python train.py --n_layer=9 --n_head=4 --n_kv_head=2 --norm="rmsnorm" --positions="rope" --rope_base=10000.0 --rope_fraction=1.0 --init_std_qkv=0.0368 --init_std_o=0.00868 --optimizer="muon_variant" --decay_fraction=0.725 --train_tokens=184600000 --steps=11268
MLP neurons of a small language model. Each row is named by its layer, matrix (down: output weights) and neuron, and shows model dimensions 128-255. Each number is 500 + 40 x the weight over its row's rms, rounded and kept within 0 to 999. Numbers have three digits each. A neuron's up and down rows have the sign that makes its largest values positive.
A block is one neuron, or neurons of one layer that tend to fire together. After each block is what it responds to, as a language model described it from the Wikipedia text at the highest values.

L2.down520:495532516509557504475462491505459422499496464443541491492450499495477513519532513502502456493488508569573557458502473531466472438571476486520467555517425483533558445539504526465485491531540449504521467556455495563512459446517469521476488492503487440445475501482411584542526571561493534466476609514551432540538568538420444502450446492529489470520479414473563503506481507564470520513470
Month name endings

L3.down24:482492510481503573555423459499469553531508445567564517570481476592474479419582501546436476445522515474511505512548485500556475474464499515502537504479489479595490478534520494565517562484522541467511458459512493508471519421506500546539466557512510438562473495518482494506476489532464487491471477592477498456514421490495563421581552544537524483508494449454464523515491493533515510512507
L3.down47:514537507430543504565526576461489535505488401521497454476482548424566444470440505529430541456464504518560508531524512544470504491500425525500515524435494477499458531581506507478477501547459468489519480510553516544552501444459579476514512587531590443477490486585484538531462495497532485527556425487460519497477502507406576499505534444522485541487517570484495519551567539543456530515453
L3.down51:521565475519470534499476488417488532553460456443523501511509492505538555540548550495507405577487508504444402508434532455503539552585524480508496457440507456557479504489470490486509478368473455468586547497520566443477494456491479534452520464472455556493497529471535568556449594512490512502500474450511505533529555478512499493470449532394481533502472464529508479476578563554496543588533
L3.down193:472550507522532543532536471457540550501530484537483475530511510532472422500586541492440536517433493506487588501611521433458524519515571453514493394553477514466487495462515467511563566534514466520541539502431543498500524509501472533481517478544527533540519446461410487453555456450515526542444468514458483541505486402502608470488497576522481476502387545525456484519525479476499552523521
L3.down233:545494519508517511483406519535474543501442506493571479574469493473500512519512491508524499505515540494557446524523474526474447491544517420540499462519470477542467437423476461485454501444495459449498482462459414511481487539516496529464504448515456553506602530425545596458500546486473494584466478520462447456512533507523469497503432493426527435442523525437606530457508418442546530500399
L3.down240:519463516569539597461410503472489517509555507493449496483455527535480512487463491492470505508533494488499527511520498529551513508444470515560500460487498564451523472479421532558453498508421476501470484444528540454519507532492550546550464498523554483459502533505524525585545454516527476496461549468516532581476473531469506437483521483540471442531488574441560470492526465512500516542509
L3.down285:489549461454500545493509518546517519508514515476607408529466491573523548546526498538526437456487488483571502539444505487489543500513560506494538499492502435486443528554499471573458518438583500549456539477575579497525506554500447483480501425538451568526564511550511485436497450504501492478559496492558447512512523532540529514504498446405553434520493530577516486486386474475499448464491
L3.down301:482476540478522572550529463550524555538485593572413463546545483479516565500489505541486530451505493477552557486437609493557526522510537459494485525451536533502508524513515494436564494477531534500476385477477521461517436491475433540431590500427439472524484480484526423461485531470487472460477530532510426498526479440503524454477503554507600556449466483468530449460543407447530421484489
L3.down322:410451453463498515550469511473476511509464492543484478486493495491510513547503471470532512462533510491515487449533467511432475507452480563488460473482568510435524469543536510555471424513564394530549501462472524574477478551516509511451521503498524509409439550433524517569414504508485465580432461555506505544550398493506577490458483492480517497518441527530486527497523501378515531504488
L3.down354:472449454482508437567461464454522523444525510503470561463434466499447521559502487479531561491467522511512455498602483527555510526488489473553494468478475417565512447502460482557498499459469483549398525471514557557601511490494557520494510548455478530484493529506476529477534493444494423540465483467463468539522539537539530440532466503474504521484554490471483439517509466399475417419491
L3.down386:480471471478487464443525390447471448470511524553530491514594477498485551444486546554470529482539477530564461474540450481494510601493533499483465509488433493496571518553526522481539409502500509477527542542525498461515495476529480509524443633435516533455444494452491508538502480460478504570463513464488479526528396483459451455515532511566536522452431510527540508495468537495525503500532
L3.down459:506549507544429512518437481546515505413529465451507498495475557468483462559495477507513492543478418493489487473509531522512521569474527548576487512502467494549578501494541497491526546560425491578483473495526440474516439512603468523492517532495477440538521533474476463445560512543467531594469462465533478470399508489496541503482519515480544488524453490547492457487511451503530508495505
L3.down463:526568539517474428445493510507484453517446497480439477517557539499431475523498522536496439550499494507578521507570520528505464431532527520538551482481496437519484502478505614527568473564499511454468485442492521557518552509470481500473454458504408503495530469491454528527509465519492447455524469558452462520449494533551500557509484513562450478461479520486542506507499538588522516584482
L3.down615:501474491458457495575524429492442569491483468496500488532511484433528537553529505563489537528462492470457429525562518475498551575534496515596512494475545475535555493494486508521555482462452533498510449560476546479553460528541591516531484509464491488429436509450536458573511478509494507467484518512506508493424482506495546513629461543471451559539522493539550518473473499458508482513491
L3.down683:478469519517520526528581486543471545564473531494511433492463455558426468498518515521501510491506498567514441497461469420506455520484532480506467493392531573492469470497466502511408536537538590540509500529409540524502482492539591497524491407559506511458500487493449500527462450515559508478502534486552460550497429466438500499537517491496545507501436503532446523516449468519445502451483
L3.down699:504487536533448447518424505485495454444531561562499506493506520575512550497550519546506526550515486481484463445560544523520445512535574465509542437506529575514504476479500457541565499563455504515495533495496482454461516512544474509489429520554476543491472450542518532536548563420493521525473460439494459544441525461509455508517524474556469465520587456473523546478523521460429494474515
Early word-internal pieces

L4.down116:505558538459572497509499477571434472504533455518488534531463493455498518538481454504524496480488513508486475449532541470503531485523446463379495485494448492495493479503479516522439542434462433542456508462555492480478488475458547576488612429509573464508512535432455526498466493486512471463537483542469520502573493475434505519496495532444518521436488526517572498480563450489450552436528
L4.down133:480459518504561511459613555581532445506484491464534556527475509505524484497479458465547512559464474485603517490507490524486493545496445489493404502474496482485499495505515526498510441479476419569506498539497488521468479481510437542484497519511527508412508490564456525487527540492474482470465520513495484468555496507401424464436516504477509489404471508481519492485473477590512538507513
L4.down352:473505535519559604492476490504454456460590504415506454533390551501541548472551519485488464473500475444468541496440531527504537530529453444557483597652462471558513502470512494571507589459500453525486523501470439547533552502472434505474540469484520496452482491564481519536518560509589534425540537554481492504493519528413440460498492438522488528489445497445607484486490498546504574477528
L4.down420:505494440497518513529493489415495507543567526462521490475559378484475565491474517545413509458522537508587525474448505488460481538393514551518460547458468486500535495585476440522521509476500460529493571442551449539455509480570533522469416420517444490446531548453523559545514423510496452503531500466388503456449496560580497511512494466526486474492525523481464442507522497537506499540539
Date-internal tokens

L4.down99:564527508437452490466546496570415590441525455506496493438478532543505499570478471452569581453490556508460469500497491515494482472449583488523558551514487459486505518529554479567438482478546493490535532479541520509494493474539491521479539458494515494527495488535428492496462503532498481523505520470483489467486512455519422547553566486444504424481473493522546565490521428484520519488552
L4.down263:476543478475464543511499385557486481539503553473512584477516513492461477548486550460463566534521482424529444503463509511478580525495494449499544521526567461452459536506502505513534447476455486528487561471486533495545457455498507502497522506587456573523491494483425505507489574552482474521509467525476495581536434501412554544498513538453510520538504460487487508484550527444553464608453
L4.down500:494495456498521483501522484500507541564476475500514488509521501492490528561417440529500520490490477456487440469497526471537479559481494522449501426523447571548533464462467447475492515506496497564487424501461528498512486488572537528512459524506506454443471582495497516466518521534503521446463529478504484449465497466523495472452566536512578536451492523430483488542441510467564522538538
L4.down682:489518451412534464573513500546448536503463427491520503517437524491507475462531534551498514478426415488500450514505511550551484525424540526535518445591529412475492454465456516469478453482508488510568464502486470498411463493552469512523509496583471493425507486513466504547473529496482604487500498510541524451430513541553544433524449517464539584554515564446521476491491490417524449446432
Mid-word fragments of split words

L2.down159:456479535514586501575475470550482477556492557492462460488505528461523446497535461571491518528498494438460458498529453531498529463466510473557529504515545475515520506544531492500461526513460491494557464456495462432513529498532502426459558419495412494437564483505552546592513443503536521502562465447462519516460576459530457554594507506467449479504584450513520504516464564463449486512417
Mid-word single-letter pieces

L3.down61:509549521507452553447463520502489451458505485505511479503422462505494467428484549531584451439561510547444435500437362538467522530521610471425458434485470477603483578494493540513481476512610473464551502525526461554457530492558519542470447505500508454521531491439529446507552543514475462539530547523519604416490500521462530532517540546521544458505441545569552514471504495567501526532495
L3.down131:507537469480556511531540471520517469466490475488517559459478566480454481417566450476536460479429501436522431451523515482477458403483519496467484467545469483529495439540577538483525456561447493566528508511541452525468437391499473554396469521475503484512458492401415537534513544485444523507446502454541496538525543486476438553475528509544507438490472527477463502506507554559441506453487
L3.down192:440520434500540480424534423476541457527447538577496519531469474438498510408498446435548473468523475496537506539517542532490499523496509432474520510508419538543443551541504558478431513639520503517525457469478554551502465504480498544483501547551483436490503459536507563621513520511458473485517569546528494519454553495481492443435433516532459521509513518500520521554511513562467541518543
L3.down195:495576463559568567488482526473486484535475434491494526541489475426465497494495452507500551486547486481552543470522479503480468499495525467483491548407436559498526487523501499510531516537479493502468488562504558514470400476503501534512425432475519462565490467569464526583539576540541437446446496516529421542503583486425454491545466519478488511510466600497546485576474506484430546608545
L3.down325:452576463527620522497455523513453503401507521503481519450510474581458464485485513489477539515532485487531559492488522550502503527436524478543426495461516491447519469495413430517470455486498505507470475467485491482534514459469514456431482493471549479545438443472474424487514549493505511491501514453424480479471455522531488526532508606486563484535541493475503469450484440471435481497484
L3.down382:510485468413490569500518461474516542509496467516440418531466464522502548521535482536591470503485556577535437449532509490537503465511568502519494532522515461506475462476488538450487507586458560519536511587482591480474562514510479507527509452493499461489535510435511441447517483549525550461555430494462508476461518505504575542476467447492483532432441529556562463513559480465516560460482
L3.down417:522527500481539492527572494535540430485446429457486535540548474517497492554522499548488522550544456462511472481472419537494456483460450448468481439507492515445502477440528472528511454524458498485531494513522519501521540529539455468507519506522508464460503549547476487459471489485531526544438590545542507525460532474540552518523451535490475462461429490446489540565522514541534458512513
L3.down498:494493537500527576506499481535508394469500470492417500491411505442496519467517555483485470481544463492481440495497484547479505521475530460434446472478552563521480515522482460507550469453466555575513571459526458531458407481550509435498534483516450454411443444575471522530530468522516509502468550508455575467515474515517525453492448475479516515505483520447468519457519511465517531518523
L3.down541:553522485550447397463513496480437439426473504443499460543496538541523479515476503457519519501559500531459499457563465519465464457489556455501545512503522443520458556473501514491537460571529497471489510517522555484485493533523429489517547487535487495495488474566495487455400400514598488534517455586546514536549534468533509529451409491502529515484594571481468512493515506492521519448507
L3.down570:505440456439523472515519511465434562545479546545508499486472463467474479531555442490523515513492488526526384458461455515531447512424477413524469521500465543492464472528444532527523490539489455415489473425419463550596477511498515488492575507507465575398466457487479471455495512519501462482502490551540407476513459497535628426390471531527495480508531523463482481501496586535538447500461
L3.down589:506417543527508553507470453511548519583494493469546507440407537493468466474458465542537420529540453532504540500527504512430572469514466541462474478555499453461456475448550533493493559452426457531507587490486481505514488526509484503514538559441545545542527537525503513528514496455545486460564548574546446518522536463437479535593538454517525509514421541438545509517532550486468547487516
L3.down591:441488441527501519378452511484451559425439497508503500548536472500434516482527519507435470476501467504457490454498513463531524445511488466519556578510495548518531489459483490475509476481509518446443502523476545544438518528483508504470510475462517463509547413533433529485514488461508507525484528497526516503477477563492550540539495479549522448441497493492474550505428465506563532537489
L3.down614:507512497496504515422529518459515470496487529437497448500424542446424451520497499591480513415503459530447496444575536454462536533501470456550501589422527514514534463469501524471481490580517531473498498517558558471469585480427530518517556486570492462426505474474497587457535503475505505545492487462513494394548555565510484473546546498470529517516559375503544553537543492458550530450449
L3.down626:589555515464438472466540581466547452572530535462459530527485458508471458464499477529484468487491486506553533462478524425438453547497524521444543471527464481497559486484552457490519432476562489512524531441455466475503522553547535551470541414526513543515476568494517462545557467595534474500495474481537514492519507455489559417520474459556540528466515447510421463505505530455523499493482
L3.down659:502539482522500533492456466537474536508473512437518533536504479506490505458554497521489451536506549452510537428481465534493487477498517489518464548504453510496484442588541455460432495546517406504427444512517497541540509460498513599463450516499441504494453578508427547533532533512515510590464565478484546465555490543488462503547464480495497519476394405553537493525469502519463536566549
L3.down677:516469575482546489435455540512458476451533417451527455509511446523479522485514476478529519497488469567492537443579460480462450497491461488475476543467502510498455474422525528484508532521492467448475507527526527476447473485560467457526435501551518441521422505475455510451496533554485498566446478472449516442535515479472484576497507552466537522508343518431563488417417495441532454468468
Month name completions